Part of a small language model's weights: vocabulary 16384, 75.4M parameters.
MLP neurons of a small language model. Each row is named by its layer, matrix (down: output weights) and neuron, and shows model dimensions 512-767. Each number is 128 + 24 x the weight over its row's rms, rounded and kept within 0 to 255. Numbers have three digits each.
A block is one neuron, or neurons of one layer that tend to fire together. After each block is what it responds to, as a language model described it from the Wikipedia text at the highest values.

L4.down294:119156116115119122173174131097146114148157157112131143139086139139120124098107149155082141158167118136170149090088088149129113094140136135134152164124134142195152114108120103111130142159168146098156095162137126097133114159126127147111150120102129151156127142133098168133134140127095115099137138152164091127078129146154143102127140144108122152134101147114117144149088171141084130174132083145137119123162104098155122120157151147106141123141107132100083156136115116168099175144150092128132110135112112118166136097096161106142122134123128135143133096127086159114088160117090114132091162112113097120109150166152124136119146104099105119109117081118146088120148151107116108097117174139119107120129123093147126126114132167177081139144146169098113147142116124122182120141165121
Tokens inside the names of competitions, awards and seasons, mostly sports (FIBA, FA Cup, 1997–98, under-16), plus other named events.

L5.down79:119133153120178130141134175156143108143132128127133144110125103115100144144173104126137091173118170124115173122104118103143150136121066120164128146122118165161114122094112148128130116139126099096128157105151136133094150113179156132111104139094107086127167109123167118112090115133095122105093117132130136115135103135218112133145059124106131137115085130094120109140123159142115103111081139117136148124086122100134121135136113159134175155154113105142177091134173106105108124117142155159128109128096120178141170066165184120112101139180139133125087056103106106138138152139116140104144133110108148155155182106116155119127113122162096131116164096143118118118115097112136152118140139128180131126113169111106098156124075153167146144165093174113168143104137179142139138079086134
L5.down427:105164061145114140149098149136137129140142127116113113138128126104150094142129116178124115185144100154141168148098119133157104088124100140137151146170128140149139087085113139165127114087171151126143104119152152083154092140129134140117108108159105177150164101135136134136112098108142147109119143126144112082137147161134140101173120138112096102122079129134094115103158135154107125117139118132127161115128095131135128110113086138120120094112118181088090166070124121113113142146109119169144129104094113123117151143121131176115126087161143189147147105169143144184125125172150126125110181150149088098117129166126163115127125125091093117130115140137092082116143146144123101144132094140109137123132145120095104095141118114134113166116088099114115110157110144185120110160126150
L5.down575:066152102153101145153143127086176091133135102156099099148151140137106115139122148170110110097108151156125091144135122118127138104127146153108171148141087132127115124158086127118158125118109068112143145127208153114128138112154131137133104117185158120126113146105156096125129178142107142159139121131081141114106116137138103086168142137128127133082139160154146073100135082153143131187132106125127136111087128132117151133133165103120120155147124109102108126109159165143085087116124149080098121095112182139125097091122104093057175149119108115128095144101133119132158159166178153141132161110148087168117177120102108090134138141091157138116145147139104113115190136170128133141140158139147113057103137104112125101154076137151119161130128100110132152124110139125091135109107149
L5.down1110:129137124090136126131156123089124155151145116145107104126071106090128107116127146143127110162146137144139164088129127116139166098102111105124147157101135132131123105104098101162119164141146079134152117097071168109120120121126162131127120103136109154153117117133143119126140108118101107126123159118119117127112132122124129101101126129083106176172071170138086136141117108142129124159165137119121098144135140134107079176148130105091129101120111144132100135119113160142123184148117127120114152107119113111119126129078138136129125103118143119114102119150124119138096117171139204166107097100113078062141123168112147111121165142167123146122133144156182153089149127149135115095119137135118148133118163139105129161083144163130130103138169158047117166155139118127153135139148127
L5.down1405:111146164147121121145148127154165101115108139148154151115131158103158131155115140142119110117146117125145100089078131122157135098127121133133145101120155142149102140145128093130088155139135081176084175126123114095109149138101134177141137132138143122143121126153155148068119139165098112092079159110154103117106162129127128144126112142113156152149091153117098144136106115139117124152113078130170093157097119109117144136122153106152170114123140151124089099143163136127129163090161129093071124149106100100087147121126133118134124113135152099121112124155105130102172094122159118148114109135124082119154111116100144126069138097104098177152168138186109133166143173113160083107123139148159151116111139087129118084086170145136099136144141149109092138109118121120134101159142102
L5.down1916:105157143127154165142196095124105113129115129117131120164115110078148097147141125139130107131127108153134128139094133099150141106147139123091132102131146130163092129115097119115138120118096088130159153092154146104127112124162095124094127129109173136100154147135104153156124138118155108103126172114131102096112104144156096112137098141070098148116136166142105106104101093137081150163129147120103127133126141097128122148156112131153166133129095161172128115054115137121111146137142107135123114152102140147136126133074171135108124106107126166120135098144109159138094116150113121168160102152149148093155101143089127109089098125140083140094156186132126109105119113089165092149107086125130094105075143163122094120125103128143150160196113138080133104117104164143108138140136131
L5.down2481:089118137093172146131146142134125141120114116149130122151132154091158093136141149133125106097124130114143162100141143145125075157170116141133123084165170097151146137104110124133084134087114086131151131105127129112122105129132098161124144137122136080135142083128097136135089176143133095083090127094161144111125128116156109099095118131130134155154085133132114108114123070134103122142158140091180114113119078102122090147135108153177128133076129122117164151131111128127123130138116096162120145137127121148116119164146138111106148117137097131125068141177106108138119125114140166147122145119148137108132125119104106109143097173141114087111141154127117125146126131155178132131087190081090154160130124178121069155116152121120181089143092147161125108141138165149120162114116087
L5.down3026:146139106135104123136178119139136087119124089161126084134149146143140143115155134130132137105114121109150124128109108128166134091104139145134113134160127170125136106142115101067109126132105173142142135135167133135125135148128124140161086147101135152128150124111108110149149108103077117119118121124138129167134095105104125089104104136129102129097160099176136110107099107158146095178137149141088146143115138135128100096133122124113157169151137070111121119084115122135155151148138145075118126161135138116116140155123135135135114140143162116117166138119173140089142141144132156161102109152143179131154148081113128152101104159134142139085099180136137071132101087088117128096148149098134100100103100153156153128135173175097118156086130118134113159092138153131104131110111096
Tokens naming a sports season, tournament, or round in sports articles and results tables: season years ("the 2000–01", "2022–23"), "the" or "semifinal" before a competition, won/lost, and table pipes.

L4.down1945:129120075102119131137143157133114153159122073114162140187149138117116126142139140166103133083158138103134162082132106139148132081115130099126120150085132120091130168110142136127101131163147187124117152123094117118152166139116131151128148141134135080140101161115112156137102099102119123140133149115131121131123104140129087119114108135134130152130094095130135145110089105107139133121156152172116109122126146093102127118124139149112128105141088149073133108168142117181117124127145145144131119113102092130104160076137156099133133105100144137119118113127155150156139088153125118153095149126113155134153150073127126134122137143099120175120135101158139143139109107077135132103116112117126106154131154130152126114109110126109092141143150099133066117172160155116135163106116108
Prepositions, mostly in, also of, around, at, that open a phrase after a completed noun phrase or clause, e.g. locked in a convent in Rome, added in 1912.

L7.down148:138094134128128105123097135158094117090137193168121090107127106128111078108174110109094091097148107096117163078128143138108159101140124122150132160103150116129136098114165121111137180149097000099137128129106139093125096141141164115152126143102107124099137138122102126106148127156131127107115121109120090097151169120132109128106103095097111108148200120109162119122100148129144164093148119122114122154130112104106074146142141108106124158157138088142142103121148149157181140160134120125106121123151127100157147159102104137126141145124144141102148145135125123138092159122152153132142113135162165112147096146102197161146079142124119148170102079113118150117107138125136147140137121086149101091090152147149128091130129120115119147132118142158121128122094123143110114155121132
L7.down230:151143108070137099139121154134117113132116190094121128160086124167115130120149155113127090106114122128102118137147139152120104109097126105103169127095128144100118128073125135111138113141088069167138106107136145140131161139099148156142087088116143127167093090148094104158130116111111121149107116169090146096137162121122087123109175132110114110127136126114156087142135113129140105138093132088114128196117135117151086157103106127164120135109136089173166120159128115147167092148124104099137101115072104127164074125125158105144129130168094145110127126128083166103125105116145132075096130110114115103154141128096149122127116104131142104110121093174133111088124116108132114084164113143150108146144086154132123111132160121137125116103118103069145133112133166133119149174119134
L7.down503:130167172137168160138127106109139176144161116087074170139133114111151131148159129103122133121164140091120129081113106128173182096099135130129131173115167147090122147140111111087170097152111059114079144167149083105088125105100162095132111138150120115158112128145137116153143116103129086178137103148099137129112107148100138135111124101142106082107127160122125141126080119166123104137152134087143131144130140123140103147132136108076093133114101082173113136091092148109172113115086143138094130128143135117129130123131153172154107126144082151087141138113113104123133103158141122109130144108139128115120112138161107116150129095132135118154156175147126168100148161144081121100114162116121139099158114139109093098088146167144159132135108156124130122127120125153089104160127120
L7.down534:101107102137100163108108138091115101113146131071109164131126118106130101084115151153164101079134144126144135178124084082112154115099145136112115138111112105135128146137148164122130101085139068160170130107157131098141111135132140112130156085128129160148125139088111157082079112113145141123098165114138129106120113121104132121101108166131131138159099148161068170166143160101167092140101130154158102136114138151142169126171086212159106180167094086112133109112116137131186146132108154126149126145130124122132140123137112171141145088076113111173130138177096125131159181095141149119087146154119156087121111131115122135120114145134107151078087103121128105108118146077152118125111109161120178128150114139132144151122145144139153117126115127094098045107142103125133126113118116
L7.down756:104118108117106129126110122082120124132116151160105142146150122094119146125166145101145122130136140131146122135152077172110145158126150110132098070159115062145142100121158158133115117112149048140120124117113144111135117148126167139115115152104122093117116111093147184146127104149126171158140105165232125070133096085096148128113135157174135169097119165076126091144153130140119177126130102108115148141113096125128137147078156194113131100145131105111132119138080154141161128138138121141141126140165147134086138147086112099115130123097103112144092135112110137119115149177108105142108116124102158094146181101103130137108132141142095127139139113132107103122105116114099125143123119123134114110142115105159133139188114103156164102107107135078113153144168109131102142147137133
L7.down1088:123097131121060135127122116122110148131139108136105129136139111119154151135123112121135150061116198126137094130129144103140175151089173069110089159145145139132146145154146120131134103092134065080115095128108114092125150112123125153104150111153108144125122139139124153186104116160124129116133116136107113100117122110137158126126151108115125099134133125087167125175090125111161152133121145114121105146167143122147100140186137111122173154142093127137167121137145075114155129151103173103132115138131196145139148134112118116150130134091135120124130140115118152116101109154110133137115093122115115144097128128156104137119171130072155128132110153157105138144128114118100151112142159103121115109137156141123166141139146168187136122110184107180148122152166092138166133134098156
L7.down1307:119133122139084149124135121129119173124130101149081150147146123120155114092123132157110142142207196125104111090130127112150139133123132124124099110102178113124166119150111114112174120115127060145133092123127115132141174161090150121153152133128083150116132151082174140153119143148147166126122088133170120105125152119099093148124127116144132150176124122129151138122125144129166066136129074141146129118135147114127106097122140121194118147110135092098164117154147088163126150121118134129143100152123115142135099129181208156129138134088128073107118138116136096095123130064126164137104130131124184129131109090090061143119118155163105151128110129131135112127126150117119163130137156123131164114145140110135128137137151131136162125164128151165133110117080137172109168120146117
L7.down2319:107102117144105117125134108130149157090128130079129095117133110135113154135137147129103125129153155105105121117160141130105132156120144103129130152086135077096128108167132154087153112118134112181149114134097102156123127133144125127166128143095150136183123135158156102111117058142109171154085100126115119116172093154165138154131099125097162140099118122146113118169043130132146158142120128087101101128143111101051143124104170125112120140115144111147125129102172125072173103138111146127118145117118123112088127142132132063081138104140106158181122137122116129125142117132130107120135155117101109146114144120090134105101093124151141104177096114139130086149107141084122154114082112137142138076090092104122115127124149152100112141148095135072104127138121129135097120120120093
Single "l"/"L" tokens split off as the first piece of a word at word starts, after spaces, quotes, pipes or line breaks, e.g. l|oudly, L|ong, L|ike.

L5.down388:154107125103143104159087143130110121141149146091112112118159076122131168146101132140128167124135098173082122075133080081127149126147159139127121104087140089106051134130129094165108135171112128136135109119135120193118142160088112148118146148120141107128143131147157139114136126152120094113125140142071120137087152123150137137128148096113126154098123126134153104108134118121128155114133172136131095109148139138113133104119130125072129127120117107120109122150094127096115144094088151054151125127100151126154115091084119133111146151137149112104127122115149135142140131090094120100138122115128156134151128093147168116149137105149091127107097146139166122128133108166167131149124150093153124088109177093140136119104166151119056159098171122101096141143127165143123137075125160
L5.down638:147091101120150171107125127103139096099104114097086148148160104098092105090153129107148095149105114101119109085130124132130136115145146142099114088101122135114096133124150134136145152125149188128103142162131128144111098120102152142126118079123133107168151142146116143112096082169093126111128127136154125112136146144100122104139135165146106153134078118101163131125108153127128132147114123130109110130164142142111094121154106138108124124173124116135145176134133175106130174115125134118084183103121166119102103088102164158121115096125166138093138109146151147088120161134085153118100118136068088161111105111132127148143111101081167130126111119171113114137134127171111121136139092111087124086143151096134132094117175115083081103126096119113153108113155140135155144134146140
L5.down1117:147106142117162125167137129150099111131079113109167122123130136170131150133062094090132142135168170144149121120157131086134049145149123099127141127085143156142149127124129116128112139141116132181149151110152140105125123134111122187127095130111149120134107138105093139070130127138143150112088147142136117154128092137128148135177086147116118139132164152135119126118133182093101137100143138148180143148124135107093110180144141161146109097140119135079150119112099156127130122149157145119107169107172133165165140141113159108129125097142153121148126107154112119103148125096155102113102170164136091157133129098147112094125168119128084093155128134096118113164114144138091163117131093163156133101126099085146138084171121141157090116131139123145131144174123148101160167114147120
L5.down1248:162135087140174182112101174133123102159066115139166099091135123144105109159135152101113160140100118138089133154103107126112169168184143112108131138067116090120154119172135084185138134144112116104104155125120154158121117099099165173107112134146122120126132142131120124125106152150134140127140089119148117117147130135136126143132089122120152115155147098141112081120111116099138162102147156191124140155121206143112121131118145114148120138122120158114130162144103096140112134124120119109109074160170109121122107116110163112154132091106098162124156137108178108172071131119148127100094130120111136103142100117154134107107175102091115133128129158132130125134142158109117127107148128111128116120134139120133163137114171112062169167128134139137103132147118124133104113123138078
L5.down1339:108163113130187126089129170123128111087128158125101119130157151129140122139134170168117161133107127134159136141118127126112073147119137120115176099110142113076139149182153072133111143103128112161093109156102149147118154129171117130159103091099138133145142128174088144117117145159134114172117100145125160123106156182068106128109176115173120107126131144127123167112141126141116157103144139145124115159117154089112140178138154113073104120108149098163107136130096116151086088110175143139117092117150075133120102095143106086127117139144137098149122125103106125152138084120136093170108143152139097110115127138196137132080128164133128141111127099143133142119109125102146165158135100141120143103179129104111139094139127116083137137118148151108145092123125132163154127119142135
L5.down1622:144157095117116049140139149124074143126104104072130146121129106111117126139138114150142141153159111165129088123136136151121116095109125168166133133105153163095120140096098125133153131126110164121136126100113174141129126181176147103142144143110119094085102131124135124099142147150133084102127128083090156139141161161152093114114077130113135131097102162147081137178118135123144107170124119096093160123130133173091147141145126142137125081137118120152161092160154172115090153122124153153119142126114110142142132126132121144155120144070159129138156098195160124133103145138134094124118138118187090119156113120116137124115139133142140095146125116173180122134136093192117162138081116133146144123108133130158110131135116141139111109121104141105137146112106157106134149127132131
L5.down2471:078117100103110128142123131112132149053104067067115107105137116117085114119128111164093146065124107105100112106152133133148156137153149104106103143120118079132103166193112119123129131171150117095134168161120106140185120144103148128141120151111125134139116116151152127123093117136119139140094092117169128127151103188115158120102157105103160094136117135152093160149119091121124135142209170111155129114111121105095129107120115132131141094112122081109141099131161151159128127109131157101137156137169134125173154159127114103105182111141178102123140113141095113122142100094107105168144105153119108125116122147100163126124140164124125122152122158126158120127122122122102140132125103120143100112134142112127118179147129138109141132130136110109111088118121128130162135128116162
L5.down2627:127093110063091115107142136134102126099153096130122121130100131160164119126092167112136174117062112121095140130097095121148136108105168096154119120121140109135111123089136113127146150128133114122117131148149138081149104142070125151097082131120157088165122110123095102153096135131111168138127179131149140138135154181174126157139135140135127131090123113107105154144120135081092157130134142132171123096128098143138167157112098112105151164153166118154132113112104164098153130146163140151114130129109154151103102176116124090142174115154137097141170126110123147133108106124143143116125108129090098106187131071118106126122160144098120111122098134138138147137101114158117077136137112127117118063108125092151153130110152155121133105153134137133101169135093150154131115112152127
The preposition "in" or "In", often opening a sentence or clause before a time or place, as in "in part", "In 1897", "in the field".

L7.down175:136124096131122124122093141120125144102144143135098082105110114162132119142149099184118111086064100123114177166139123118137084129129150102102125117154174081113114139116175101108105183149142121123141092115116131149113140120126122158167102096136099102136108127119126101133156119145133147096158149132142072153093140086161071102178132140115137104156112088120135213134112101105118138129123069128134107108154055168125141160116134127122141109093098107154123147151089124145120146146166145118132095113109164114126133116139182134146120108187160137091125110095114130120060138140123123109121139143120157144099166089096108108145147163135084123115103135124083108131181106137125096145147170187147118131120091067128115136097104170119104138208128123099135119142096120131169111170123148
L7.down682:124128091121095099158142139083150140130083149101136124129097131119097128115120137100133114128128160122129085155120129124115138134107140122156111174134143139116126125126160086119114132124089150130110151120156119143171145124144167166120123143116155137152156077150110134124160103101141127104158133138110157131140140158158121111063112111165172135143099096134163099123113112110177085115078142141149127096107149150131154138112111163099165118124152105136135148151157147180084135128083105053159152134107140097111150124135134082166164148128132076137129152112120133096111116110098061135152141090147066118113139126114119088140135137132136121135132151131131144123108090136092146128139134125174111144149156156109124143075121133160093167146120078113148109142139120101104150139113144
L7.down816:120151164137079131136146112187072116087156125111100132115094127115137112136153094082136105141120151088134135143125154112104132088126152151148154106131109099146104119112135125111093091104126098166130082164130140098180165091139126079133129140135141128142144142120112118149158123145143167076133101121121114150139113138162132170161147071121099113145094146097121135159123088101143110137148132131135119176112095151150128162131117091096115115135111113095112146124099161129124186188134081149115097100128127113133118143157165114128149119126164126180096127162117144123089114214139117171127094119153117103113161107127074122121145090136138135112105087148140141118120133111110111157158156112111121124112145118142127124103124118118123179113101151127136141116130120142141101088109181
L7.down1452:123162103119158108149091143110104091115110125088109109144119107110122150110090084124157122127144139141109142100102163111115143103155107195092111143133165103095136145125110115122123137115108116104108147139088119173129112146134126134146136155115146138110123111074117129155142179106142064074105123112114111137156164142189160128127128115122144118112114142099131155130124116142083168131133127146140142082105129138154147127134120154112154093164133149140090153109172141135100151139174127166097141116151136097128162114170139159101096188120141124132092117134133126107088118126115090104162112121134089142087112124109107157112109091115141103155092158115148114116112141142163101162159100150159098119116122150110121097121090176124094088149178116104108138148136183082118138110132163
L7.down1655:092153141143110125141153112118126124111142126131125123073113137139096147100106118093110083121132104136135170138127167144136178158146109133130129108122096094153126123152117099113112173154074139141129188159130130125134112130123116143141109114179131156116131148134149127134164143130082113101147154115105166135112098127132121135130157153104105144110109121147153140062079136112133119159127093092139161106150096138155141121100118105120168174155120128132140156149130124153135130112094117110114095100117119105086136123134130103142153169105118106131112104110102137080141127124142136157125114127134147133112100150129123126131174102164113136132075139137112106108153128108141130126137124144097118138111076118158145155140154121117099114153136158120118134103146121095096124174143134
L7.down2250:113126111128135142138106161106152137145141138099107100106134131077110145117161125128109118175146156107137101142112102139148136104162131124157135155112120141174144122095115168140117127155159118098110115149132098104157107150117135139151141099168100166140114123161124163109128120138113122090131138104153126134090127153179160108078129129123129119091092101097136161096140137127089161161160109093139121137096088142148163150184145087132131125174121114108140119143137121125123099113126123061160111145146093123119136098166161132128167122148096120121115151166126132143107133128140115121102110155114113149134110157164143118145158085108120117126128108175069073084132143138134128130137145142184148123136129135134138118136096160182080137171152138104121142174145113135137115144178154
L7.down2314:073166121127116116139190095117151126144095134108142113107152094132089106137149116129113169141102111130123113157157137110147084161132131100133117104157120125128143164123147105135118145134096092116140163173133114148125105110119118138146154143110141100109143111128100128090112151094141157133140136150118121118067116105153109138127103151097119119149087117115107149131127159113120125155128115147069154172098080138153093137127129147092132150126101134118132100140128123138105111159165141135100084131124137138124131134114108091133145155157124109122088105101131132120100128132140104123140152148162129129146119151182104131152116146118117103106064098100119106129110107137175153125152085139077183099103097117105107111099105123103128156160186107143097085108154134090122140150126123
L7.down2595:100149153115156170160125120139109056132108102152107139076121145108132059138125155175110124138131095147147105127127097092089100093118101116138171109105085155109150142103128125104166113142133120096142105137118093137111123119118094106148116108114109127106097124111149159110129130111093142119108156125101115133124130127142113119137116123110138197119123122130132119120105116121099106146148124108135163135130119126100144156141080136087104159161092184125131166098124147119194142164136116130145089105103144127143130104104126148127116156143121108135105083092148097084162159133099140149099107118161147128110131106158114142124104081131106127055114140140116136141156130161189081145116137160102169112115154101141120143134164149110142135155118136133113139126145114126160091153132107
Tokens in sports tables and prose that lead into a named competition or stage, such as the before 1920 Summer Olympics, table pipes, "for the Champions League", "Semifinals".

L4.down2123:100120120103104108146117130140088139078104122096092123118089170142117118130123114115133124148148107138150121127144130164126093115144155125097122122145153135130097148100193108112122092112068108117143082116127151129140090141128117123121181079160125158163129162165136148108114112154128105181155123136105139158142140175105119154139105131086129138168126114114105147172097112128085114135065147104154099157127112114121125110127122136123154125144142135146174146102115083106169107117146101081123127102158153156145155107123140143138154110095178121085131094068070120129158171134121142159131138125125132120134146161116140122153091069119123131121114167131123129157131165109146141103125105094102111120128189130150142166103150123151112163152126134055134109094146117137147110150143122
Short pieces starting with l or w inside names, foreign words and abbreviations (Le, Sch-we-iz, L-le-wellyn, STL), plus stray 9 digits in tables.